MLP neurons of a small language model. Each row is named by its layer, matrix (up: input weights) and neuron, and shows model dimensions 128-255. Each number is 128 + 24 x the weight over its row's rms, rounded and kept within 0 to 255. Numbers have three digits each.
A block is one neuron, or neurons of one layer that tend to fire together. After each block is what it responds to, as a language model described it from the Wikipedia text at the highest values.

L3.up136:107097139089150160103087136191144116140131134134134121129143169159118133118136104143121134154123116114167102124127099125177150108094128136125100134119094160105118130144184145147137131134142119148107132146051097152139108099131139130118115141143150125102164153124141125162142123133149113149140187114130172126151167107164119126086112118136115144132125124109094114100113119152167100096121
Description: Table row-ending pipe. The closing pipe at the end of a markdown table row, just before the line break, in sports statistics, standings, discographies and other wiki tables.

L5.up59:091076160112159185122160073125123138078144153140121118133146129120147156141126068129140159116113123109159109118135159153141160120154143150159135094149140139157121127097092148125151086119101153116162142079157118150117102095157156152159075116146108107092067187179082126095145126114168113148130159133141136128146174156170102122090149141141134125136122104148100118124121128138078186121133
L5.up72:134109136129123143164129109168107099119125165164142143118121127166139116122101133153117114154111131127127168126159134130092114120142160138114112145148157144119100151138126143090112124114168121113160126137114065077127093158123091124098114113146140068122091090132116184092097124172157096120111085140138105104148117129165121147152113112109082121124140146184129128061134118100128154109134
L5.up264:105147109134131140124090126149136120087117127127141126105171119141074131195150097112114128139120148124132127129116162092122119131132128118125169136091201140090112117115102105149135128097160169155145138122152139110129066107149118158083111103107142159123106071119129168122129146127093113145141108177097120084101146124136138132154112132116128132130095115174112077166183109165143195127151
L5.up386:107139156146187153105109160114103103106145135108103155169171115126117141133146113133140138114077152151142086105099117127199118120178128141164140140146091123129130148070136125132148112116061118130131150148094168129128129129173158130114118107127120075132138145145122119136093126114120133123078096140097154148135148160142144102155121116130129135087130115164144078168168150128176122122094
L5.up388:118149139124125125118119121110135125116093123191153132135125100112109112190129165149124120161127125130116139101112114088114129149121159194137129126121151108136132133127090127083163090174152142145131137124158130131148119134166149150146122151129174154120100134144175172123107103112113127121137102133150113101112117147157128126125110111139163134101145114095144104136143089170172140126160
L5.up570:119130160113108169126122188099093136142128143138096176161188157077131084121139140110133163089170151097113129097138190105165104117091158112162128167164144122093126129080114083131125107122158109122115134135143123119112087157124139094126152116136102142101114119108114158110103133131144150130194135174132160138093116134104120163122117075150163110140119148087191074153175134084101124143150
L5.up571:101132148160130131103114162129060118130133098152142112084180144122171106105140120106120136140159073102089134186150126103085120138083122123134140102123151105141115112152159137159136128132100155122122148119158100151192079153149133145107125151157123158126126108094104137136093166133120143119136146117148108108111131121110176198144096118130137135107120116123111137124130109138127116144115
L5.up797:107136133135120154127170132151079086162144148107183129097141134091109114151130173124102134113140086091122120100153122078118128129092111133134158144133147140108114127134136138173118126132142120138134097114128079113104097137150154151166112132181155116098137127173120121090102120129127088155131141165149147146114089121161131072139101134144109117140119151070096088111159167085133135121102
Description: Institution-type head nouns. Generic head nouns closing proper names of institutions, like School, University, College, Company, Party, Corps (Shrewsbury School), plus early fragments such as Ca-, -ci-.

L14.up113:148130123080102155148118084126133125177113148102115127174129133175087107135149112144152127134127115142120135125104133074122142122142141100109177136119139121171113104123151108157175133137096151146137135119143126121156143153148150143117102109177146132113157145096096178141117109107114168071109060167157082119141095140166139132142112147129134150130127118150158069128128118114132126178106
L14.up189:143118141139143131156126124074109114124135124133143170134085123152175142102164100152121148111085144139047171098145101117134145123099145098137112167077136144115096088069116110127092151112127134149099150146094140099114086136140126127116107109138149138110111167100126149139168151150117125156150120141155150079156147122141143132131132106145134075142110113076139126115125106158149123168191
L14.up192:112111125164128174114119133122102152088078144137114105115129165162116123103154101153151127141128117196135130107083132135110140127091148146144109096115135108094139130101110168103147119159128091109100116136137129120104105148152128171114134099110111112134117131090121124106119104131136163149159109159087098103103130091113139145117109143110099135154133184126088150131128073145129159131133
L14.up268:126135159093119145147111107127067169127127145104158112154132112118122150160165150090120129098119113107133120125118103104110151119169161097169136137149119143132121122118159167103083139125153128148153125105141141133091099173142117146125102118135168100095161085113121110095119179123094090147119140125111072105154126133131118118137121139155086119123130126133121123084090144103077164169090
L14.up318:133144120115098121134112080094156099153141161128094105110149153158103082135148135127171123135122182162083143127121127130138110141100104102122166140093111148086146112103126111137170147123109180101135165137115111140118094125144110119124163102145093129165114118133142081145145146109079144163083097102116140125147149128107184132134129165128143086141142120111131143127162109137099093152133
L14.up549:113130120148108120127115101095100119099147135137123072122185144100097090155098130147182129104083125175077120111168112104128083131155126155122139150112129147135131144078145147130102103143132134097154134076116133118114146167182102158175119120143143154157142126128100135127104168165143156188094151106168172134121096146133126147126126114125113130134147116132128149154123150144158137108146
L14.up670:128144123106117103145131130100103142130071175093097149121149157142138122133139100152083123105148116151134152084115092085117122146149126112136105157120127104164159115114116118116112137102145167124134135131123155136155107117135120145078098083107147117119115170102094148121093157086163146105114120095162106175161155129093137141169090143088086170098122123113187118115120142122103127166128
L14.up859:131118116097114107122155120105090126113112126107173157104155128132116116096113105182133123163151121172134109109177079143125155116080109135118146135139113118103135085146135108118119124104104116135144142110076158151124136096168053143140118114173101143096176080144162147127165142137110117157129104127181161138107118165161138116114163123094137141133132101169133147106135157132128145138125
Description: Word-initial consonant-vowel fragments. Two-letter word-start pieces like Ca, Pa, Po, Sa that split a longer word, mostly in names (Ca|therine, Pa|vel, Po|land).

L5.up16:119147173097116129188126105120124128138144142117162124133142089167127127153143106137168129160182136106181097170142091151152119118126157184138113096114116129136120147138198123088144141148094135127098131099141130147111091129103154130141141124116160145104142150092128101137142081096117131111133153156142092139178154140104162159152101060129103137126167116183114137113114105097110155131109
L5.up149:133084116119137167077126109153161142140138090165123123099142140116119136140125121118128100094097160139136126100136156118168171132106137136151120163146138173120135123134134175113125141112134103159129137187070130125105134099154121137134126119165132108116155137089116141172157116126148138118109144138093151147148101166142097092120123114129121137141159102130098119092091132142103079133077
L5.up473:169117117192138128087123136126153114160113157136143142167069121116116133146108138148142173143142173161131117100172106145144127152174124142119143157109100102155104127089109090112134099124124157150120158085140107109114118109135147115073108111098140149158150143136168126116155149163118112147111102108118100134126146147080115143118143132130130159138106090153146161158139148170117106133145
L5.up586:162130099147101122132138182106134150157097124156103127109145096144112115088093158158123166144163109086158114121136130092111117141138097185115101125149158129133158149127126123184120106119144163124126118112145127119126133167103097150109148127108144121165088105082164126121100126103111121129151165150141119131155152135148126125141119121145120089127107134172134121167155142181116061145071
L5.up602:149100133105150105169088133083104111097144128131164099150138143127135146162161117145120132216150146124088123112114148122136135134114096154113160116097147124107175128114154145092085108168120148140131144121164159114101105109139128102095129118117136105104118106165081141136170107128156100105123172170100120136155130080142129137110129113131138104143170097096156084109110139071136109120162
L5.up746:152124146092127133139101101110144076167068115108128158144125122151152156140149132146172143124137144114104124138108115139124107113118136162151194134085130087147102104134094143118086110103126135154108140127107106140153115175108126123103135172132131111116130180103133088115141120108109144090144167140147141117106122139118134090116111115133130158176096086132125121066147155112138080130163
L5.up966:119153131108134154119076155134155106137113140118089139135136119162172131137132135163154077144153124088147117136145110156087094103151090106140131106128118147134175144110109097133167120169089125110124123134075141167117119110133107120134139160098137088135175138154157148103118108126144112119179163112129116147132149097138140155071098152139115131168141109119132123128157084154092105126093
L5.up1001:119139157129119074097078149115122139130130141136135145159145124137127089120119197165108129142145126147102150164111104099154165144110117151083132146101117158138128145160163112137124158132110171140144124080188135143108124131100145122137118092088126154124139121130167109137128177088163103139140112149120137123135111087089137130138076103128134152133095092101177142161138113149133114148159
Description: Token after a number. Fires on the unit or separator right after a number in stats and tables, e.g. the space before ft in "(144 ft)", mm, table pipes.

L14.up2:109109108155152100099100147145072139146098112114156139164107164109082156174127122139128082126098133104111129076109137158150139142137138189142123174102091103145143113136137130129148135120148133092155127116132140124108129125149124127125148100093090143149130107117118099139150101132112138125114110132147124119160133187131140111137142118126174135152133099122132147143133180115140092115130
L14.up68:157120137099170125120133122148111128126131089089094103114136109132115117109130153142143122158122064128078077142154104143123129141076099110143159169107135133105142135124090169086101119163117127112104138137154127150088142150096097103107149131139107128118153107156116128110130160135139088139141164167157119096163142122152114117148090163143116111131153139184104165139101113152123150103137
L14.up326:103084137134129118121125121157123179137138097126109112126109139117065174152123132173138129148175141161140118158137146106151126172162077122126135144150147097145119113129146157138133110138136136140132130129093098101146068086123086128112105119145105100106163131098130080128123104129109107118117121143108115111118092070149104137075106134151139129150130169162153108118151147142157140152183
L14.up594:123148123109100100103088119136143108096126129124164144146125111128130159114129131127135096142138115138126072117135159122139140127135117120115151156160139101156146132118083107090154174113100177097109139096182138145086115124109126119123131085090128149145125110136173148081123156159127095132131171145148093178142112139192124126121151097099124138167112139151152107095125111088100114151098
L14.up604:152148168103092105125159128094141106139157154114109134159110116109135174151124092148121128141155091123145105161146110169128102154136083086169110139091114133112134158084104147107136125133096176078140131116122117150097122114133112135143112106147119111129122124100102160133129099196121167124122131151096125044183107157106129125123167091109184118153170136144172096174129187122139139125109
L14.up624:158118134117085107104150118120138113113092117083111160133110124143125146109134128150158133126125125135148113115111124114100143132116115131143140147159152098114131142131137163131113120131110110106135160109146133147130091080119152110120167093163140153162122158149097062111111146125100128116159154094158133150150130171112139110167123109094144100154107122104119122163157080110134142160121
L14.up635:175124143106108116136149111131154097181165101062124097150183091127096109166129128163101093138163149172135076104150090144119161178133121142171122131127137134173148115138104115117130126115152154109109115114125119153128105112134105070097177128142092141159125133109106103137156145102090116166141149179156130164167084148117144120161145115081139100146135126128141107121156140122141124147123
L14.up1001:104124145153117119105161130119104144153131127134137143140096162132094118112097188131102122142120128159134157112127181117098124142149140151100120126109137116132154103120105129153164118145139113167115146127088126127121136106157105101107152170164133154136122101090167123151124062123117104142110136156092137097172120125143132149116136106121112161139085153132142139127132166138120103134064
Description: Split word-start fragments. Word-initial fragments split off from the rest of a word, mostly "s" (slows, switch, scholar), plus unit pieces after numbers like c(m), ft, a-c-re.

L3.up133:136136065107121129098073169158144116152100111117161121142145127140131107152129082132147128138154091117119143131108142084125134118116164193091122109106127166158164110112126150153131141087102163097178122118095152165193125113095166140149172113116173110087119110121113190156088110123174118122168116141113132158134061116150108155166113125152120112136139112127150124153129079120140120141152
Description: Noun-completing word pieces. Final pieces that complete a noun or modifier, such as -ing, -ist, -ology and -ty, plus nouns school, score and goal in school and football text.